config.yaml
n_layer: 10
d_model: 320
n_head: 10
n_kv_head: 10
head_dim: 32
d_mlp: 1280
vocab_size: 2048
activation: "squared_relu"
norm: "rmsnorm"
norm_place: "pre"
norm_eps: 1e-06
positions: "rope"
rope_base: 10000.0
rope_fraction: 1.0
qk_norm: true
attn_scale: 0.186
bias: "none"
tie_embeddings: false
parallel_block: false
extras: ["capped logits"]
init: "normal"
init_std_qkv: 0.0197
init_std_o: 0.0197
init_std_up: 0.0197
init_std_down: 0.0
optimizer: "muon_variant"
lr: 0.0132
weight_decay: 0.027
lr_head: 0.0111
grad_clip: 0.5
warmup_steps: 0
schedule: "wsd"
decay_fraction: 0.905
decay_shape: "pow"
final_lr_fraction: 0.0
batch_tokens: 131072
seq_len: 1024
doc_mask: true
train_tokens: 722700000
steps: 5514
dataset: "wikipedia_en"
MLP neurons of a small language model. Each row is named by its layer, matrix (up: input weights; down: output weights) and neuron, and shows model dimensions 0-127. Each number is 128 + 32 x the weight over its row's rms, rounded and kept within 0 to 255.
After each neuron's rows, "fires after" lists the tokens most often just before its 100 highest values on Wikipedia text that the model never trained on.

L4.up437 [124 125  92 106 127  94  82 127 125 180 108 113 115 145 130  78 121  70 125 179  95 140 161 131 143 122 175 165  94 166  81 134 104 165 155 114  78  80 133 143 191  82 168 104 131 102 138 132 144 127 140 210 133 132 103 159 168  63  85 115 137 127 118 108 128 132 215 162  70 162 107 152 161 152 107 145  87  95  89 123 129 107 150  99  94 130 165 106  68 135 121 141 108 181 103 147 118 143 101  74  91 152 149 138 113 135 126  67 164 161 137  51 126 132  99 171 177 170  91 104 153 112 119  77 154 156  79  86]
L4.down437 [ 87 189 120 150  86 166 138  92 131 147 162  36 121  62 141 161 112  98 115 137 115 107 164  60  94  99 105 102 117  81 123 196 189 107 124  77 135 183 127  82 124  89  96 115 163 121 112 150 124  88 123 115 144 183 180 114 130 140 133 117 122 118 115 137 128 137 126 159 152 114 159  49 188 127 113  66  92 168 157 150 164 139  74 102 101  83 165 163 107 106 120 139 146 148 131  69 184 147 154 134 143 145 119 138 151 113 131 121 128 148 118 116 122 150 140 132 134 140  91 140 154 168 134 137 138 122 131  75]
fires after: "-", " A", " T", "|", " the", "In"

L4.up991 [ 87 120 149  36  90  65 140 114  92 161  73 122 162 187  98 116 148 196 116  88 120 109 160 121 131 158 144  88 137 166 119  98 177 140  89 141 118 116 152 138 125 125  95 151 119 146  93 172 131 144 112 199 133 142 185  96 118 119 133 127 124 155 143 188 115 157  98 196 107 106 141 185  75 157 139 144 109 126 149 144  74 179  66  78 132 148 132 142  65 116 157 143  65  76  63 149 108 145 113 165 129 168 112 147 122 133  90 155 131 152 115 164 113 131 109 128 128 129 174 173 141 121 221  75 166 100 148 196]
L4.down991 [ 91 162  87 105 162 160 115 103  81 131 143 111 159 150  44 150 159 128 157  90 125 116  71 190 115 109 133  64 134 116  89 137 138  97 114 169  82 145 119  81 140 104 109 118 156 106 177 115 163 114  75 153 140  89 152 130 132 123 170 113 143 107 136  94 126  85 137 161 124 150  80 143 118 108 167 141 151  99 139 213 119 148 108 106 144  84  50  94  90 135 158 194 130 183 136 128  55 161 140 118 122 162 117  84  73 113 141 109 103  89 137 122 170 132 121 181 106 145 180 129 215  81 121 148 137 202 143 203]
fires after: ",", ";", " and", ").", " addition"

L3.up696 [142 168  98 132  84 101 120 119 140 138 116  42 127 151  97 145 102 137 179 129 105 174 117 152 142 123  85 152 139 111 153  83  59  68 145 119  73 108 111  69  65  89 154 116 169 134 108 122  98 160 111 106 125 161 124  48 144  86 159  93  66 156 208 144  93 190 114 149 108 105 164 123  99  80  96 160 156 100 151 161 113 104 146 172 124 119 138 138 112 133 146 163 124 141 148 141 171 131 110  82 155 131 105 111 154  99 170 140 178  90 103  30 150  69 106 182 159 123 104  86 146  91 166 202 101  79 148 144]
L3.down696 [134 113 168 108 105 184 101 104 111  96 155 134 125 151 232  83 153 156 102  91  97 120 131 137  87 114 160 159  92 136  72 156 151 155 128 124 164 136  95 125 112 116 154  84 155 104 162 167 166 152 109  99 159 111 141 119 141 182 188 161 125 147 134  97 159 136  40 134  82 183  90  38 157 173  88 133 155 151 139 108 194 199 137 143 110 168 134  97 155 140 115 189 121  95 121 176  82 116 140 145 148 110 113 132 126 150 101 153 114  35 149 162 121 134 165  40 135 136 186  70  75  94  92 141 138 151 152 130]
fires after: "s", "ing", "id", "ic", "us"

L4.up615 [143  90 183 160 101 137 183 121  84 176 152  70 147 183 122 137 157 144 157 120 147 108 173 165 108  83 170 156  98 151 207 105  95 139 115  96 129 122  95 123 195 156  94 174 119 108  95  81  51 123 175 180 121  73 113 131  86  68 121 126 119  90 162 183 150 152 127 152 101 149 158  33  54 187 135 136 107  97 128 150 121 103 196  95 105 142 107 108 117 169 133 132 156 139 119 127 132 113 139 119 118 149 127 149  99 123  81 117 158 126 102  86 129 116 106 182 148 167 166 111 151 124 139 179 196 171 124  87]
L4.down615 [ 85 163 120 122 158  57  93  68 137 120 116 138 106 105 114 154  88 146  74 103 130 251 101 138 178  94 227  76 123 177 128 117 187 134  93 151 124 105 111 106  78 107 122  53  97 114 142  99 121 167 136 165  72 144 109  87 130 145 154 160 167 121 162 150 134 126  91  73 130 100 126 142 128 117 115 159 111 151 143 102 164  96 139 149 161 187 106 110  69 141 141 134  98 190 139 146  89 110  74 168 173 111 212 125 109 102 175 126 113 112 126 164 150  99 178 115 118  67 114 183 100 166 105 143 122  57 136 130]
fires after: " b", " B", "b", " be", "el", "B"

L4.up1092 [122 196 143 157 129 107  92 171 114 125  62 111  76 138 164 153 154 118  71 143 106  71 147  76 182  71  89 213 100 151 131  98  87 122  66 118  72 163 108 134 100 100  88 188 107 118 106 146 183 130 103 135 172 131 107 123  71 111 135 141 149 149 128 151 157  92 101 144  81  79 109 120 160  77 169 128 159 122  94  69  94 139  91 143  66 161 104  87 195  92 156  89 159 106 130 163 124 175  86 100 155 117 144 155 120 124 147 156  84 147 132 153 123 141 195 106 113 172 158 134 146 152 171 173 154 160 129 185]
L4.down1092 [106 128  96 118 171 164 178 130 141 108 113  83 161 116 126  99 124  78 138 101 118  70 138 154  87 108 149 163 183 100 175 159 184 113 164 141 154  92 146 162 157 134 126  97  71 125  75 125 111 148 197 189 128 115 100  90 181 126  96 140 132 113  99 185  69 131 100 116 139 110  91 138  58 120  66 127 128 144 140 193 112  80 140 146 117  87 141 105 170 110 114 159 131 177 119  72 122 122  90 191 166 102 163 123 130 124 146 116 141 147  89  76 131 127  98 196 124 119  50 122 167 134 158 138 161 171 171 195]
fires after: " ex", " pro", " con", " dis", "com"

L3.up1135 [119 101 181 137 164 122 173 146 134 173  97  70 122 145 114 125 103  79 128 194  91 128  99 133 104  92 125 151 121 117 172  95 143 123 139 109 135 118 119  82 109  38  99  73  88  89 156  76 169  60  80 174 142 181 111 134 101 119 133 140 118 118 135 126 146  92  66 157 116 148 174 144 111 134 153 129 114 133 154 163 178 133 134 164  64 109 167 129 134 141 116 171 120  97 148 144 152 134  83  99 136 134 160 157 150 121 161 153 166 134 138 144 116 129  99 104 126 158  90 205  36 112 154 139 106 164 126 137]
L3.down1135 [102 129 127 119 144 114  94  85 157  74  70 179  37 130 128  80  89 114 161 113 144  92 108 152 150 156  67  85  95 140  74 116 149 126 138  96  83 167 155 149 105 117 149 159 115  47 148 105 121  94  87  75 106 140 150 124  81 162 107 132 155 145 142 138 128 140 162  77  91 156 103 140 113 139 128  97 109 120 107 154 153  92 101  84  98 147  91 141 125  88  77 110  86  83 153 167 219 122 101 131 171 152 159  95 103 135 199 125 118 134 143  93 176 135 151 186 147  86 166  88 153 119 178 111 125 164  61  94]
fires after: "\n", "b", " d", "s", "g", "c"

L3.up774 [139 158 154 139  70  95 113 125  87  89 122  82 111 163 100  95 166 175 170 123 114 190  78 164 141 143  81 159 138 106  84 173 121 111 134 116 152 125 167 105  97 136 103 112 102 136 151 140 141 153 129 138 130 135  98 117 120  98 174 181 137 152 144 121 134 154  74 174 110  92  51 187  91 169  83 146  88  88 141 128 160 171 140 100 142 130  97 138 149 130 162 148 137 113 117 146 153 104 128 122 128 136 103 158 114 146 193 139 109 103 183 111  62 173 104 141 158 111 118 195 118 145 140 110  82  93 142 138]
L3.down774 [133 131 123  81  98 164 171 112 124 106 124 113 123 143 149 206 106 106 114 143  87  81 134 141 102 100 117 142 100 147 133 123 125  81 149 155 135 110 118 117 114 100 139 131  82 126 116 121 157 175 105 177 139 170 181 134 148  92 124 116  84 137 117 112 133 130 129  88 105 143 123  60 106 116 120 143  95 191 151 149 160 108  71  89 197 102  90 145 139  90  44 146 133 139 152 137 146 140 124  77 121 158  96 188 148  97 100 174  90 112 107  99 118 138  74 144 181 161 155 135 166 113  85 124 139  94 151 202]
fires after: " |", ").", "\n", ";", ":", "."

L3.up450 [182 134 186 122 132 168 121 155 122 142 167  84 126  84  27  95 115 105 101 230 101  71 116  72 140 168 163  74 121 141 188 143 147  90 111 149 113 120 104 138 129 109 108 136 155 144 122 191 129 159 147 145 187  89 186 120 146  96 174 175  93 189 112 151 125 147 112 187 139 166 150 134 198 126 110  98 173  42 102 113 105 152 126 133 132 123 127 107 137  77 136  58 136 154 120 154 136 133 143 105 111 142 133  74 130  76 147 193 115 190 138 122 140 114 225 119  96  76  93 104 100 131 152 159 167 134 123 125]
L3.down450 [150 133 130 120 106 126 101  80  53 137 144 136  97 125 119 139 109  76 143 170 148 147 174 140 109 118 133  77 120 111 151  95 118 151 132 179 132 159 173 125 107 125 131 168 169 115 132 155 153 104 128  50 139 136  60 147 127 114 139 134  71 123 148 174 135  85 176 122 134 181 154 101 107 142 162  98 126 151  88  98 179 139 105 128 150 158 175  92 221  69  86 137  87 147 176  85  86  93  95 164 159 120 120 166 138 157 145  98 167  91 116 110  72 100 121 132 116 165 157 119 108  48 183 168  88 142 148 170]
fires after: "\n", "p", "ef", "f", "st"

L3.up369 [125 153 124 116  84 139 130 154 135 127 112 135  70 116 142 119 140 120 127 156 117 151 150 171 158 186 144 154 103 134  87 141 135 114 120 140  48 100  79 154  97 121 160  80 122  92 156 174  88 149 140 143 103 183 123 158 176 111  71  94 157  97 115 112 107 174 148 183 152 142 142 184 135  68  78 195 103 204  95 146 132 125 152 110 158 107 108 154 183  81 169 128 122  98 106 157 145 171 119 145 103  96 162 118 112 123 170 165 185  68 102 180  82 192 164 168 137 114 181 106 103 117 114 177 121 139 114 145]
L3.down369 [ 90 136 150  64  90 119 141 128  72 189 114 104 176  98 117  81  99 100 116 123 152 117  59 122 157  70  93 113 141  91  93 124 132 133 141 163 142 134  96 129 100 148 180 140 173 137 155  78 188  86 115 134 154  93 100 117 149  99 174 126  82  80 108 137 145 188 130 150 133 122  96 182 125 122 108  87 132 158  81  39 185  95 107 147 134 176  50 125 114 217 176 100 176 120 143  99 112 100 110 118 107 132  81  89 163 116 162 165  69 157 148 138 126 152 148 120  91 143 114 146 125 181 130 169 113 117 166 158]
fires after: " the", " a", " The", " f", " sub", " "

L3.up763 [ 77 125 119 169 155 109 178 133 182 110 114 135 166 157 133 125 130 169 171 138 123 128 163 143 103  99 126 160 121  87 146 133  86  99 142  81 139 121 104  78 127  62 125 134 167  85 119 121 142  98 139 141 161 183 149 143 180 102 105 103 161 141 179 109 128 130  91 238  53 110 156 126 111 133 144 129  92  75 124  90 143 133 133  98 118  67 190 111 125 203 143 134 155  90 158 125  99  99 107 144 161 171 123 162 144 137 135 170 132  87  90 144 140 173 135 122 123 149 194 121 113 127 165 128 201 162 131 152]
L3.down763 [132 151  88 104  96 109 103 112 127 141 116 130  85 189 115 128 126  36 109 151  62 160  89 120 153 168 167 189 107 120 127 116  99 117 130 156  47 134  92 139 158 156 146 109 135 119 162  43 116 126 134  91  96 112 161  72 120 146 156 108  91 134 147 174 165 154 121  90 198 123 160 138 189 106 128  92  92 168 123 211 121  83 170 117 163 130  77  99 162  78 143 156 133 133 119 105 110 128  71  65 119 138 124  70 117  90 142 147 170 184 154 129 136 107 156  91 132 133 153  99 106 116 155 105  55 144 159 107]
fires after: "b", " B", " up", "d", "\n"

L6.up924 [109 127 162  97 124 129 143 159 119 158  97  83 141 120 122 144 160  79 127 148 179 187 141  94 125 184 127 170  95 106 144  97 149  92  84  86  78 107 134 148  99 165  67 131 121 160  67 124  74  39 193 136 190 199 139  22 120 110 106  89 145  85 110 146 210 153 119 118 126  96  98 194 154 162 147 141  75 137 114 187 140 137 170 127 198 103 121 114 161 131  98 174 151 148 133 162 106 168 166 148 102 117 122 128 105 123 153 113  89  73 123 133 131 117 150 128 169 232 108 134 149 131 173  85 120 121 165 137]
L6.down924 [181 130 174 114 134 123  45 106  90 169 156 123 139 105  85 136 142  93 109 158 114 152 164 139 117 106 156 111 134 146 148 136  74 142 113 116 101 144 121 146 110  88 134  73 155  89 165 161  90 152 150 136  83 207 145 131 139  83 166 123 190  92  77 105 128 127 194 132 128 102  82 178 147  81 133 115 128 146 112 157 142 160 114 195 116 165 139 119 125 116 127 120 143  99 144 150 225 152 126 143 115  78  74 139 122  95 149 146 131 148 172  71 112 139  73 138 129  97  80  85 106  69 109 128 138  74 131 103]
fires after: "s", " S", "c", "pr", "k", "b"

L6.up935 [104 112 104 182 127 135  62 103 110  88 101 137 153 147 122 171 119 139  83 126  91 177 139 164 120 121 154 110 132 183 124 103 115  74 200 124 112 105 153 219 101 170 109 105 124 139 148  94 114 116 100 145 101 151 134 201 120 126 116 156 191 165 105 162 119 159 158 123  87 179 114 151 135 104  74 123 142 112 126 100 133  86 104 143 150 131 123  85 100 153 179 155 128 108 125 142  96  89 133 106  89 185 128 166 146 195 179 153 132 123 106  92 135 168  87 146 165 135 115 103 150 139  79 209 108  88 137 163]
L6.down935 [160  82 104 153 136  76 145 107 109 145 200 125 146  90 131 128 115 196 122 109 169 117 127  99 137 167 129 115 125 133 123 128  99 120  97 135 179 111 112 149 111 139 134  85  98 105 185 157 113  61 184 129 149  78 136  79 186 122 144 157  65 157 186 198 103  95 113 105  84 110  97 132  71 131 161 118 134 157  85 134 129 176 141 169 174 159 123 108 146 189 131 140 107 147 150  68 123 120 126 125 143 138 118 157  84 170 134  98 141 124  40  84 117 110 161  97 122 159 128 203 139 136 159 141 139 183 193 131]
fires after: " ", " an", " de", " A", "en"

L3.up353 [162  59 111 188  97 126 134 115  99  83 122  57 137  97 123 118 163  75 148 143  93 139 175 179 150 178 117 182 110 179 161 104 109 101 125 156 157 123 113 172 172 108 131 176 134 148 122 122 126 162 144 126 105 119 122 122 126 133  76 130 126  72 107 110 123 138 118 153 150  97 142  67 152  89  67 132 194 158 124 109 112 174 187 126 186 116 152  79 156  99 146 160  69 144 118 147 108 147 149 173 100  95 158  74  92 125  88 134 165 131 103 120 128 159 159  72 145 127 169 162  96 119  98 145 124 146 120 116]
L3.down353 [ 98 177 109 130  78  97 161  88 156 127 202 143 154 117 128 123 157 156 154 117 145 145 128 123  87 154 106 128 150 134 112 151 111 214 152 138 114 122 100 137  87 158 128 131 142 132 135 177 111 137 166  86 131 115 166  87 127 150 100 161 185 107 139 178  99 146 105 101  66 172  90 164 102 176 137 151 194 109  82 138 132  83 103 124  95  92  94 114 163 122 141 156 102 138 132 165  95 147 149  67 137 118 141 130 168 126 168 148 171 136  93  96 174 144 106  96 149 124 121 128 198 144 167 151 148 140 118 144]
fires after: " ", "\n", " m", " co", " Co", " f"

L4.up924 [124 146 137 179 144  83 144 151 128 131 116 128  54 157 120  86 108  76 146 149 156 127  65  99  95 133 100 125 158 172  89  89 111 146  52 164 129 115 174 150  71 107 125 128  91 190 178 142  80 162 179 145  83  85 141  63 158 135  94  90 125  85 153 153 170 121 128 177 105 139 127 179 151 116 173 121 146 163 169  84  61  86 167  82 130 150 158 150 149 103 179 136 160 120 137 121 133 177 115 119 144 108 131 126 148 132 196 133 108  91 137  90 180 139 159 140 158  97  96 130 164 133 165 131 174 195  92  98]
L4.down924 [166 140 123 120  92 149 101 156 135  70  62  83 146 112  90 185 126 146 102 168 108  71 160 130  92  77 120  83  65 179  85 122  69 130 149 117 143 146 115 176 132 123  89 172  97 161 125 167 136 159 154 133 103 125 174  97 196 148 127 148 151 138 116 107 142 109 168 163 111 124  88 162 115 122  98 144 123 169 109  80  95 146 121 136 156  75 142 144 176 141  76  87 124 138  62 163 152 165  97 133  75 160 156 129  88 154 106 112  67 134 117 155 121 108  87 180 116 128 160 145 128 128 106  96 133 103 115 146]
fires after: "s", " tr", "t", " as", "al", "ten"

L4.up503 [160 137  46 138 136 157 146 142 108 109 112 162  63 180  93 191 153 124 164 130  91 113 184 122 142 175 128 118  63 174  67  83 144 130 123  52 134  94 138 143 131 107 163 157 179 138 105  78 144 122 174 146 147 132 140  89  46 116 145  83 133 102 111 171 192 139 131 127 127 135  95 123 120 160  92  95  68  93 118 221 113 168 153 137 137 107 130  85 155 141 146 115 160 139 167 135 118 130 133  98  76 113 158 113 179 127 184 143 133 103  99  75 134  95 181 143 169 177 165  98 138 150 154  60  98 120 120 134]
L4.down503 [136 176 191  87 140 122 197 109 103 166  92 153 131  78 150 125 122 174 125 124 111 169 141 130 163  60 135 152 182 111 162 147 178 159 130 131 115 146 113 141 105 163  92 119 112 151 133 105  99 123  59 112 153 134 150 165 114 164 107  75 157 125 122  82  55  91 139 112 142 160 138 120 151 134 165 149 124  66 135 109  87  81 109 103 171 132 147 114 139 150 105 174 201  99 119  99 116 118 130  98 135 122 127  84 112 138  81 112 163 164 133 123 104 145 145 148  86 180 133 130 107 158  88 142  60 178 128 151]
fires after: " K", "k", "d", "b", "t", "n"

L3.up65 [165 139 116 170 156 170 137 157 125 145 133 126 206 119 151  76 122  96 127 162 111 130 140 135 116 119 142 119 157 174 148 142 173 116  91  43 123  96 132 255 113  82 136 190 167  86 129 117  75 158 110 157 156 115 101 177 104 105 132 181 114 150  89 113 137 138 139  84  95 165  73 116 190 128 124 128 144  89 121 143 102 122 187 142 112  88  84 137 117 132 139 120 125 136  79 118 137 140  94 102 128  78 141 172 138 168 151 117 151 153 109 161 197 129 206 156 166 132 160 147 171  86  65 130 131 128 104  67]
L3.down65 [149 135 121  88 124 127 119  68 105 184 151 140  88  85 120 142 172 157 122 103 145 130 133 127 137 104 104 144 143 146 117  95 156 139 138 160 108 181 135  96 115 142 124 102 109  84 128 135 116 150 146 102 118  94 132 143 143 201 140 196 134 113 175 153  88  59  80 162  66  94 144 146  83 159 137 123 137  97 125 134 182 146  79  71 232 132 147 118 157 152  79 148 112 157 158 104 168 133  64 142 115 109 104 107 158 139 143 175 176 143 160  92 140 170 161 104 194 103 166  78 117 159 177 133 125  96 105 178]
fires after: " a", " A", " "

L3.up461 [109 176 141  95 131 123 160 112 101 140 174 121 182 171  75 128 188 173 109  90 122  86 127 159 146 166 109 160 125  93  85  90 118  90 118 113 125 122 140  85 123 107 102 107 165 127 191 120 123 138 123 158 168 146  73 155 145 102 141 151 125 120 140 145  82  82 172  90 128 104  80 102 107  96 135 117 182 100 109 136  84 129 157 126 203 111 172 119 132 128 122  80  90  87 105 181 107 137 181 127 114 125 167 113 132  71 141  93 121  89  94 123 133 106 157 117 119 111 138 126 128  77 187 160  99  58 103 115]
L3.down461 [165 117  89  81  95 131 146  97 101  68 169 145  80 131 126 110  76  62 116 157 138 171 109 155 143 144 123 110 138 130 120 140 133 141 172 122  88 123 148 134 116  94 116 106 131  61 121 128  80 116 130  97  82 158 139 147  72 166 107 141  45  90  96  95  95 135 115 154 137 128 145 109 129 130 182 139 162  86 110 150 131 157 180 144 128 122 114 151 112 156 127 146 102 194 124 116 125 169 171 109 112 142 193 119 141 133 138 141 106 137 110 189 107 165 184 100 172 135 112  91  95  99  75 156  99 113 108  71]
fires after: " 18", " 19", " (18", " 17"

L6.up990 [154 104  73 174  88 150 135  77  81 107 196 138 119 146 106 179 125 149  65 190 118 127 107 146 178 150 167 199 131 106 115 135 117 160  66  96 108 143 110 185  98 157 121 126 113 122 176 117  80 106 140 112 108 141 129 143 125 142 180 136 158 156 132 158 155 124 148 153 133 151  79 101  85 157 105 155 187  92 109 108 103 115  77 147 153 129 172 174  91  29 108 106 187 140 147 100 154 105 145 123 158  94 190 137  93 110  18 147 127 133 161  80 173 149  99 141 124 147 160 124 168 174 107  81 152 116 141 139]
L6.down990 [123 151  97  73 124 120 152 108 104  68 135 155  92 198 108 123 156  63 138 117 130 111 123 126 148 148 188  85 149 118 132 135 172 115  57 156 151 167 121 135 160 140 133  99 143  79 118  91 120 111  93 107 135 134 152 109 162 153 109 130  83 139  84  98 111 146 179 165  67 100 150 168 180 173 192 126  95 151  97  99 155 115 126  50 173  82 125 132  89 130 147 122 193 123 184 117 131 111 136 137 141 126 161 155  95 115 110 114  93 156 183 114  93 153  93 182  79 164 146 122 136  43 103 114  92 131 127 130]
fires after: " ", " for", " in", " con", "li", " world"

L3.up486 [134 116 157 147  87 180 149 111  59 114 164 144  99 139  70 105 141 149 143 138 133 121  81 110 116 153 172 114 107  80 153 101 132 124  79 147 214  84 125 105 154 149 152  90 111 112 199  94 162 144 153 188 127 141 188 154  98 150 141 161  93 133 150 182 109 126  77 139 123 123  65 105  92  97 142  59  95 186 122 102 136 140 157  99 108 112  84 175 123 141 123 161 126 111 121 114 149 141 156 145  76 120 144 176 115 154 135 111 175 133 139  67 147 152  37 182 179 123 133 170 176 120 166 149 119 125 158 119]
L3.down486 [133 101 140  60 147 140 128  92 160 152 102  93 194  85 122 139 181 174 154 141 107 136 189  47 158 175 114 142 148 110 146  87 123  98 100 131 134 134  91  92  47 126 160  97  96  96 124 111 106 100 125 138 129 136 145 110  80  80 195  92 175 130 126 154 139 118 104 140 104 109 146 187 102 111 112 114 132  58  98 106  99 145 115 130  91  71 131 158 111  90 103 124 125  95  98  94 125 155 146  92 189 124  76 180 128 145 115 147 163 135 118 157 112 158 118 193  66 115 202 106  70  87 117 117 160 167 131 123]
fires after: " ", ").", "al", ".", "ne", "ed"

L4.up1117 [108 197 138  88 130  94 138  91 128 124 154  97 113 118 129 117 183 129 115  96 102 108 151 121 119 153  53 118  95  70 129 161  90 142  58  98 173 100  89 112  71  98  88  90 151  75 122 191  95 124 131 120 153 152 164 102 124 155 109 127 147 165 159 100 198 128 108 117 170  75 123 132 135 137 108  85 158 137 129 109  75 148 138 146 148 119 154 114 169 141 160 149  72 131 185 143 136 114 160 104 122 110 150 118 116 138 146 161  64 126  95 193 146 141  73 119 119 173 103 153 156 141 170 131 128  56 115  94]
L4.down1117 [115 113  88 127  73 173 166 137  83 142 183 136 146 146 146  91 177 133 118 140 122 126 150 113 135  77 146 157 112 184 150 110 134  99 154 126 152 136 140  92 110 168  93 162 121 144 149 109 128 160 116 137 114 145 108  56  40 127 144 137  43 159  91 154 155 123 131  91  57 120 157 110 168 176 178 165 113 116 127 120 117 157 120 151 127 138 156  94  58 144 149 155  97 182  67 105 101 117 142 121 117 111 143 214 177 148 124 142 122 137 156 137  99 117 131 164 175 120 135 131 122 101 156 117 107  92 118 115]
fires after: " 18", " 17", " 15", " 13", " (18", " 16"

L3.up342 [ 84 124 114 113  84 122  80  62  88 122 139 141 125 160 120 159 121 158  90 101  46 137 169  69 140 101 142 151 111 163  72 188  93 119 113 110 102 138 118 132 118 163 106 103 125  61 118 142  78 160 162 131 137 113 107 131  93 135 142 202  91  95  76 194 149 107 115 179 128 155 110 139 110  73 151 146 121 169 117  85  92 165 101 134 129 125 151 146 152 115 154  96  75 134 136 116 107 149  97  74 154  98 163  52 151 130 115 163 186  57 119 150 123 187  86 127 147 192 183 161 152 134 140 111 149 146 155 185]
L3.down342 [115  84  73 139 109 136 141 160 112 189 157 154 106 132 118 129 131  96  64 150  89 179  89 154 156 106 179  95 160 144  98  67 173 192 153  23 125 180 130 140 160 115 151  85 150 148  64  81 109 145 140 128  73 175  80 124 108 139 171 104 153 100 122 103 141 144 135 123 126  92 134 153 136  49  98 122 108 149 181 191 129 106 186 101 163 100 100 132 159 104 115 127 102  81 134 156 171 173 126 100 156 124  90 123 180  99 137 131 134 112 102  75 138  95 136 134  93 130 168 141 133 142 159 122 102 147 134 119]
fires after: " ", " as", " con", " ex"

L4.up549 [165 142 124 170 100 137 162 192 133  89 107 121 130 152 101 158  98 126 115 138 130  94 138 132 108 149 132 189 168 150 146 123 110 183 135  90 125  98 112 115 165 110 136 105  70 172 152  88 173 138 149 120 164  88 134 183 106 107 122 148 112 153 112 143 143 102 124 134 119 115 110 108 172  90  93 197 148 196 167  85 158 108 185  89 147 133  96  97 194 115 124 123 146 142 168 100  79  67 132 138 119 112 118 109 137 118 108  68 141 120 128 152 151 130 152 110 115 152 158 182 105 137 166 137 121 169 120 143]
L4.down549 [140 140 107 124 129 168 127 158 102 118 156 109 206 150  93 140 205 177  99 165 147 129 124  84 204  50 201  96 175 189 184 137 124 193 128 125  82 104 163 125 193  95 130 100 147 129 141  91 120 148  48 148 117 113 148 151 191 152 148 164 131 114 142 102 165 132 116  80 161 156 100 139 119  86 126 116 123  98 118 144 117 120 133 141  63 132 160 172  64 156 125  93 125 161  80 168 104 163 104  69 125 120 119 165 105 157 115  71  76 127 107  99 111 135  95 146 148 153 156 144  89  89  77 142 121 180 156 148]
fires after: " ", "\n"

L4.up1237 [127 156 145  79 146  88 113 130  92 159  26  88 116  84 120 151 131  56 143 169 115  66 102 109 194 139 151 144 165  98 160 157 167 124 124 140 126 128 108  82  78 105 142 102 143 197 170 152 181 165 188 160 108  83 121 108 112 119  70 217 146  84 145 130 167 135 112 150 145 128 145 126  89 153 106 125 158  78 107 102 142 112 144 147 138 163 102 103 176 105 155 115 204  76 127 123 125 158 105 129  79  49 110  83 164  78 157 109 198 126 164 117 167 159 117 156 108 121 136 165 131 122 189 121  94 126 159  79]
L4.down1237 [130 133  89 131  97 106 159 120 143 101 142 156 167 149  97 103  55  95 150 117 106  91  98  62 137  94 158  83 165  74 153 117  62 133  94 176 107 143 189 117 201  86 133 121  63 150 124 129 139 123 118 111 113 112 102 124 162  93 142 117 121 128 160 112 126 126  85 165 131  87 133  86 110 110  94  85  92 163 125  91 119  42 139 136 125 131 150 118 135 181 116 101  96 160 136  98 129  37 165 164 135 174 175  89 105 149 143 106   8 176 106 105 161 105 195 121 137 116  85 171 124  65  92 137 149 120  47  86]
fires after: "s", " con", " as", " Con", "k"

L4.up232 [173 147 115 144 153 128 129 103  93 108 129 125 156 161 133 139 182 138 189 150 135 159 119 148 147 123 138 139 169 105 196  80 102 129 150 150 147 139 128 161 139 116 186 212 152  95 123 122 152 141 144 190 110 121  79  85 150  97 110 154 124 154 146  92  75 137 137 178 113 105 193 113 150 179  89  98 104 146 182 119 107  86 125 150 134 132 172  95 165 136 131 113 119 137 126 120  74  41 126  72  94 154  90  92 177 114 187 142 160  98  77 116 174 139  78  95  95 100  90 126  84 146 112  78 155 118 114 194]
L4.down232 [117 117 208 104 110 136 141 158 140  89  59 135  91 139 127 117 120 116 191 149 107 135  98 133 121 121  90  94 131 156  69 149 111 139 122 134  87 120 131 118 149 116 118 129 121  55  96  96 141 134 110 161 140 111 184 126 113 172 166 119 139  93  87  90 134  99 124  34 108 191 115 148 188 161 160 143 168 197 129 146 119 126 109 106 138 115 166 128 107 150 133 148 132 119 120 180 185  92 199 120 130 158 199 167 132 154 134  85  92 177 118 110 154 149  95 110 179  86 154 201 124 102 119 106 118 211 166 169]
fires after: "ce", "ing", "ur", "s", " sign", "al"

L3.up395 [124  62 137 142 152 116 100 130  81  90 147  94  79 112 154  90  59 125 124 113  81 178 167 127 121 135  96 165 109 114 117 102 109 110 137 162 135 100 125 131 108 111 137 137 152 136 161 155 141  96  53 146 127 113 105 138 141 105  87 172 148 137 100 135 156 122  77 174  72 138  86  97 147 128 155 128 136  99 102 215 157 137 163 132 117 150  65 162  71 115 110 137 151 175 143 113 125 133 125 144 152 104 131 128 169 138 255 109 133 160 126  99 135 135  90 155 143 184 127 177  83 107 137  91 172 197 129 127]
L3.down395 [112  80  94 167 123 184 153  90 106  58 120 154  98 138 131 156 129  88 145 158 131 120 148 121 161 148  78 141 104 143 195 110 128  86 125 138 126 131 120 102 161 125 137 124 156 164 160  93 106 104 114 113 153 148 136 126 126 156 140 146 166 153 117  95  68 137 185 142 103 152 160 119 111 130 131  95 162 157 199 149 114 195 194 173 187 112 123 122 161 135 113 184 152 162 111 106 117 131 123  75 126 129 117 164  82 118 118 127 124 111 138 153 111 147 142 135  87 112 156 174  95 179  92 152  79 144  61 150]
fires after: "|", " 19"